Weights of a small GPT-style language model, trained from scratch on English Wikipedia: LayerNorm before each block.
MLP neurons of a small language model. Each row is named by its layer, matrix (up: input weights) and neuron, and shows model dimensions 256-351. Each number is 500 + 50 x the weight over its row's rms, rounded and kept within 0 to 999. Numbers have three digits each.
After each neuron's rows, "fires on" lists the tokens most often at its 100 highest values on Wikipedia text that the model never trained on. A number after a token or word is its count.

L6.up477:398440541473463474452485466560500503545459484533564549564403545576526517481587469420465578460473520520417487494532458529531486517493405428527470532594528525406476502478619459536498507469522479430524474518645514569474527486498481550597562502532464456552484583501489536485494434496605449496
fires on: ", " 33, "and " 22, "-" 12, "& " 4

L3.up1128:492403440523560586612436453538435447515589432477465483444476535481522454523486541519505495599462478507558580380502518457471411529407460610531546524429511519434442498503512552440455478532426483460429539456531540476449513478483544587526340500479497520497535588495514528568505590556513471511
fires on: "| " 74, "1" 5

L3.up869:561437446556431508493451531529499519573452480611470498521573437522540536444568473554452460440433550525489475525465498520573550482516572475483486502469459404421552484501394471436538530410429551524516480481448474547511575547570459451521534465488441486465533476578492493537515519490495456655
fires on: "'" 37, "a " 10, "t" 6, "nec" 4

L6.up1087:523534398553447525500497555471437433580409416550466444568524573503480428476575428409491430411484552498394506476525484658433599532485568492469479524481442461487517505522489532449497458473518543422564533448545520542451433493395519471568578505501503459510505531523563427522507425553514430488
fires on: "'" 48, "an " 9, "y " 5

L6.up435:516621561422510479545515550417456513529533522528471487448497476542389511542493626436509494550483430561503554506489504470459528523556465438579406410562406491503563515485441534484560574603486488595472452531466547474524461488591495533432500486503488491466539501427460447523418544430525507535
fires on: "and " 24, "\n  " 14, "), " 12, ") " 6, ", " 4

L6.up1248:500434506451508433565490490541423564480423526516473432517412491451483453623578510555401454519517527504477597545466509524496512494541520552533576549498447616424543484610483550474515555441535566404462513572496538529413527447536548610515511487475573487450484461436486504522489476523507509458
fires on: "| " 32, "\n  " 28, "; " 7, "." 4

L3.up821:429473490519573535506501463493596576506438561549522527512512532520464396612472435515479510480526519561516510563416492506490515617402468461488550402555503547464424416466476471529672460535524567554481514472442466496471500511537576548618534546514572516528424480564464559473531454443569484534
fires on: "and " 22, "(" 20, "is " 12, "also " 7, ", " 7

L3.up1049:438485523445505546497413549540546541494502529631584576453526553539533557507453452552476477513484395572499593528517522520440559474519533500563501480596489411475467457520445514445429502553493466529584416479472550506536511519469530433483589492535480551457527562552490479476456469525527454514
fires on: "New " 14, "-" 14, "nic" 7, "Matth" 7, "add" 5, "/" 4

L6.up93:496463567561482450464487489480554492400465512493515539414378503593481487541496446540541427356421492525534444529491458568438608516436508552540467482476575515512519470457546523556497565441465442613615567533491540463513506461515581482546420542506412490461554572594483500496428442443529495473
fires on: "u" 19, "re" 17, "ri" 9, "me" 4, "A" 4

L6.up1108:532578470473525544558485551492455580600457442501483474564458527427580427568553513484507502547569545463446502468501567588502503487491476485570568493556471477522493428540513472540553481392489453469570474522389532467473501411508472540603557522494521535421432455508491491516563417573518416496
fires on: "." 50, "was " 10, "| " 8, "and " 7

L6.up567:603457584478513433521519523508434521481444567568369447465471411431547450438439507536513482531490583542440570468526443473435507490487420501472503547554484539507490455475624410500510526439481530512477551532485467621566535585542448492424432466534472433556469519508500515436382415573526540544
fires on: ", " 53, "of " 9, "on " 8, "ing " 4, "," 4

L6.up1010:507451579589470437510512621515508443586493557542498496489520554523518430488562452457376428514491432556487476545493454478481544546480487537444493472600521480457573504515501551561418502465581468520539451574458542431523500490439501452534579489468451513465549509527461470483497424479403527522
fires on: "a " 32, "(" 18

L3.up1020:450470453487486516512448500449503367501560569545483459459525507419499520499530550461476465463506440523508500557503491470345528585526533555507560592541516541440516421459519440443496526512464459556565518520482491481488523516437396471587510481474406497454442515357404515526480411489486457484
fires on: "um" 16, "is" 13, "(" 9, "Union" 6, "–" 6

L6.up1386:617421505456358508508465558493435490491505486551514423549579615484594508527412462392537449515473522512463590481487483585428539537537486499522499484486490487541531502462551502411529475479532596508532441527479531565500491560593508465478502523374523546484458447432559483498534463444454542537
fires on: "\n\n" 24, "about " 10, "(" 9, "an " 7

L3.up755:433540489512550438506535501463503520449520498536528485465550561488473472482432600564501518431574492462453517462451427394493433536539518486541510510559588445534566480483636516456578511401572486551499572533473484502570538481486622581501470537446550475413466468427419513527453451517498515533
fires on: "of " 51, "ens" 5, "im" 4

L6.up1053:498568606497442428549532527488494464518464488501373481545524397466495496477476528459505434537472514511418413437509482530509476475520441506492507400479495468402511517463501529566525521549541532476599505644501552567521510563555463582468517466543543473474495505518501533454498497495593500614
fires on: "to " 26, "in " 18, "as " 8, "and " 7, ", " 5, "especially " 4

L6.up191:512543536488489443472502526517436497566427531528537446451434573446555451613562484460474497442482579548463564471488457499460438557559601531553463462565563522470443456534555497519432519467478479541451447505545508544533599445539413466507523525516505446391537471473418557450397440601532364483
fires on: "| " 58, "that " 18, "; " 8, "the " 4

L6.up1351:465499599564466527506489453550631462449487527469491437540498461416435459492499484484523520429453444570430580406498522433498531550500579553524446544570491412468547407516524554558649617549472542493521546513507511532495494458523463497544449458525543588538468504535414587435490538464564555444
fires on: "| " 41, "." 18, ": " 13, "-" 9, ", " 7

L3.up1380:519462494577475547513496428518515509570531486472538416496494654405482433522602425453485500504399444500490421464535628449499529601506452541504467611494566502523576462526450554518462460549446521551598445475467433382486550463493512598517485544536502487549518449507474484535470543464499612576
fires on: "| " 35, "-" 7, "6 " 6, "5 " 5, "3 " 5, "; " 5

L3.up40:515599516556517497559426518512498456455543458481490502510565536479515458467467482492514525540498545494471507473492481597473486551528513550413511473513597485551496423514481475412496542513557465437489477572555560492475494410533511402488497502527517443499435500555510501529437518518543573490
fires on: ": " 24, "le" 9, "ell" 6, "E" 5, "× " 5, "al" 4

L3.up951:495410529460614540477485543508533393491513572508511511461448471572540509569580602461527493495447570461400525428567426478565509482508477465504425553486562577537492475492581443474550508463451453571561535558480503465514465526449514566431480525493517572559503452533546552496484436568526530501
fires on: "| " 29, "-" 23, "of " 13

L3.up16:507451460461535523517442490618438460493556550563555486433481460543460531550454545528545500533544434453515593445526465452484463522444445522539491561484543589459470474581404564460561546528499439553452572524510546595466475475514580506389416493457517565494498533558560514568383534541579505586
fires on: "| " 89

L6.up1505:429554632522447406574470507488421511495452408446525532523464484647486415464441482468560497422590466449468485474503535491492476410470471433540560425555479557470500472533475464469468458544593377595548468565475431549572546437471453497406506518459567442445497483471485560534516505419537506550
fires on: "which " 20, ", " 17, "\", " 9, "that " 9, "as " 8

L6.up724:418511613483459598455544511497524533489507508550528556434483586479434499590486633452428544490404585520423441468521479557522557492477473494499454450456539544510509534544526526525513670473478417533418498504453571477605484457514501454547428560481517532525423461503424556447556491453522499514
fires on: "B" 41, "A" 8, "up" 6

L6.up483:421560466547524512555554435523500523520537519512549533512529590429472450486532418436480537478575517550520485503524507399515535623548509637577507516493457474507616445596590583389565503510501561484459427562514517515578417386532461496527551483480502428503461475427450490557422512553560506472
fires on: "the " 24, "; " 22, "| " 13, "The " 10

L6.up1441:557489477546461546388627467539440557451570447451500404453488450482524535532508602490460493517401581464489392539528514514471478484500569473536523476462421412473478492540543452444450524544509453483493538510479458464613485408481464380544536422522564508523577486522546472507547463500547485417
fires on: "A" 20, "-" 13, "co" 11, "g" 8

L6.up1490:504451422476494479492443456536472445413489464545572578486527457529564569483478503412379588444453507450428485500513503525521466516435545543588438574448461546536518513461406467445535551383500490517492410482511542376468536424428455502538477458614469578540566501525566470494508533564525474519
fires on: "-" 32, "an " 26, "time " 4, "re" 4, "population " 4

L3.up675:505459477546416407414525534528438538544551463593485513472532512427496425552519621492563514518467530380492586444480432586506535391458494566515518438493552466447498566493490504493487524510522514437593478588498413495526484409488538534473494488449582498431616525608573569503550490420514538623
fires on: "from " 29, "of " 11, "League " 5, "minister " 5, "ste" 4

L6.up1488:513515573397478471481535518429490445561492540668472558511539574574474476466405536437445491548474452528424579508551608501484569491571458440533520550545575540520563522387541403450480548497587408521451507445510588494543512471486462498604539498481435531434521494480551530589527466555554459495
fires on: "-" 11, "a " 11, "–" 10, "and " 10, "Old " 4, "/" 4

L3.up1230:476479522498516426496493475471547466469564501575528508504431572578494428542519468409602557462465566478572509491545533502484444508536470436566343431524427430489484470512578503514342519511503541465569410570547417521541516510435517413589505494485523514526520477541507531467535585528528464534
fires on: "of " 35, "| " 11, "to " 10, "from " 5, "role " 4

L6.up1063:469531414531458539495496497520504476405534435523490443493452491506450516514564479485524482478473560436536498482458474514571542508484478521410509481484493494506502610469495538470416426512522630531560508421528550526495483444449549565492548535528548501508551582479492469553424452441549481541
fires on: "an " 32, "-" 15, "their " 6, "one " 6, "s " 5

L3.up1212:539501487539570534539559545464531536456484534470514558535469617516518488493420458494549530519489523394412464503480497489438486559582469479482455483447529456512454460454576539467548468487536587471459515475396467423560474499524634632518497527431418443482437562472544538474486458559583408400
fires on: "of " 37, "a" 10, "Ka" 6

L3.up240:581471445452528467449459501534607480549454489488421458416535401559526464504641533503487512505438514401470529601459535530582539545506483447589473536449485465581526525481507500394482508505528548538450517480516512537567515423465476535545532485494491579551507647508468535479519575542506665500
fires on: "the " 54, "-" 8, "a " 4

L3.up417:437527474472519517446499574494488372456501448519491521491524583515550440467574483484499461453497511534503505373505496463444467616512460459485579436524425489481446525493510525535528419559556578596551505492483434516515470491490460496616454520528561586501446549468533468506567446551466434444
fires on: "| " 49, ", " 7, "0 " 7, "," 5, "sion" 4

L6.up119:485502532523537520481479407513504528483507536516535519520568508447471520466464533403605510395391501568540508437467468555447494469422437478497527458513458510517554469506516486605509506483521534461578579481393457454552474385594444519463471437570475501510465465573503519535554545515483422493
fires on: "S" 78, "s" 4

L3.up688:574472471536567497548387545485517450455484424500504462532502508488486528508450564462538509458413503468479471586486487551482521569486474501459420475498456520504600547519536536492542467561474477544585568393549382497504541617479497460498607539587480485487497503430558579487414394532441480435
fires on: "of " 23, "it " 17, "I " 8, "city" 5, "t " 5, "'" 5

L3.up262:513518462543499531537448492431452516578472511559444493458444526534519393532445470561583531577527454476500518528464440489487547569464515541446514508482391525427551529570512493465504577499495435547540465447495469526562464509433538582521473541430491603433442536498564393515443491512559474502
fires on: "| " 69, "|" 15, "Arena " 5, "of " 5

L6.up658:505518506607485535493504539550503470467509496504485543493523496414505524465426501483612498458412461495413587408457455553438489528526348618470486481475486467469418433496562479450417540447527567503466513460427363409514480489474553401586502443541557489513508440433514549433447577484561477401
fires on: "and " 20, "-" 15, "top " 7, "yn" 4, "ough" 4

L6.up1163:524440547520470527592449549556530501473432469512497512550495446523459397491509488533559454477624549510578465488456497415443487449511525555472464510485499473468522466500566537495535538479525540512501419539537517559407501501458538557516446536551519476414473543534586512476465521512577497419
fires on: "| " 28, "from " 10, "." 9, "200" 5, "199" 5, "made " 4

L6.up1074:477438450539535537526437500480525492471486467546549545482487553452409578564477542364569446475466552518525543538513395576528503485474396435535470616516602489482524524493433513503456481629528634550533548498493429542558490521481509515506591451588554557491514457499551482497499498534526585520
fires on: "in " 28, "New " 10, "most " 9, "; " 7, "S" 4

L3.up929:501539541589505529509498522438611545531524476438502494463446506554519393446408572582396456450489498480513544478435499443480520549465510557453556522422482481455496507470518478491563523467590565458523518464439475442501518452596540374556499481469453555504476480552488480483537512453519474594
fires on: "=" 32, "& " 18, "-" 5, "and " 5, "(" 4

L6.up1494:478543441481488433515542515471475469487540390468511460469450473390491479525526620456424456522475451538493584510421553539484513497404479386553525493521460431588491493493484501422468528499571554523540569525524503511500514434480480517478506467402503518461561507478420475528537435512456543595
fires on: "a " 59, "'" 4, "201" 4

L3.up300:500474512529478532664469500588456504572530481462496532507469487515548432612597421504518492543534481552524624424494557430416467467479483517527510511479560546478541391542484511501519486474455488479458521455486526547543546487444455490449488508528378570466523566551565513587600596536555456551
fires on: "| " 69, "201" 9, "/ " 4, "- " 4

L3.up23:410457509418562484548490513541458484536480439448454410431432504419516516606526499452410446444466500539515594478464473473433551579527479466576546585498493489533560474428476480476472519503452544424506413450519439574497403534471498534577540527509459530430567538492559527487495413545484419487
fires on: "| " 62, "; " 27, "\n" 9

L6.up1518:501510490591542419556545409442607460501419517488418454532530499514494450516443474558601524525472461439471538435502409516466510506450519388468462432548509506474490466452420528503533445487497555469470559489499509487596614534566389516523508504578487552521449479454485506463549448427520572503
fires on: "in " 42, "In " 40

L6.up92:499544457454481521501542604484507558571400471607450607452547551465543417530527513427464516494519462550469513468567485491482494470611434513547537464552530574518468474502497527484456484572541595498495433475438508480537485443415516463471542546500417418516487457486491522562480483495582401565
fires on: ", " 35, "/" 15, "." 11, "\n" 6, "-" 4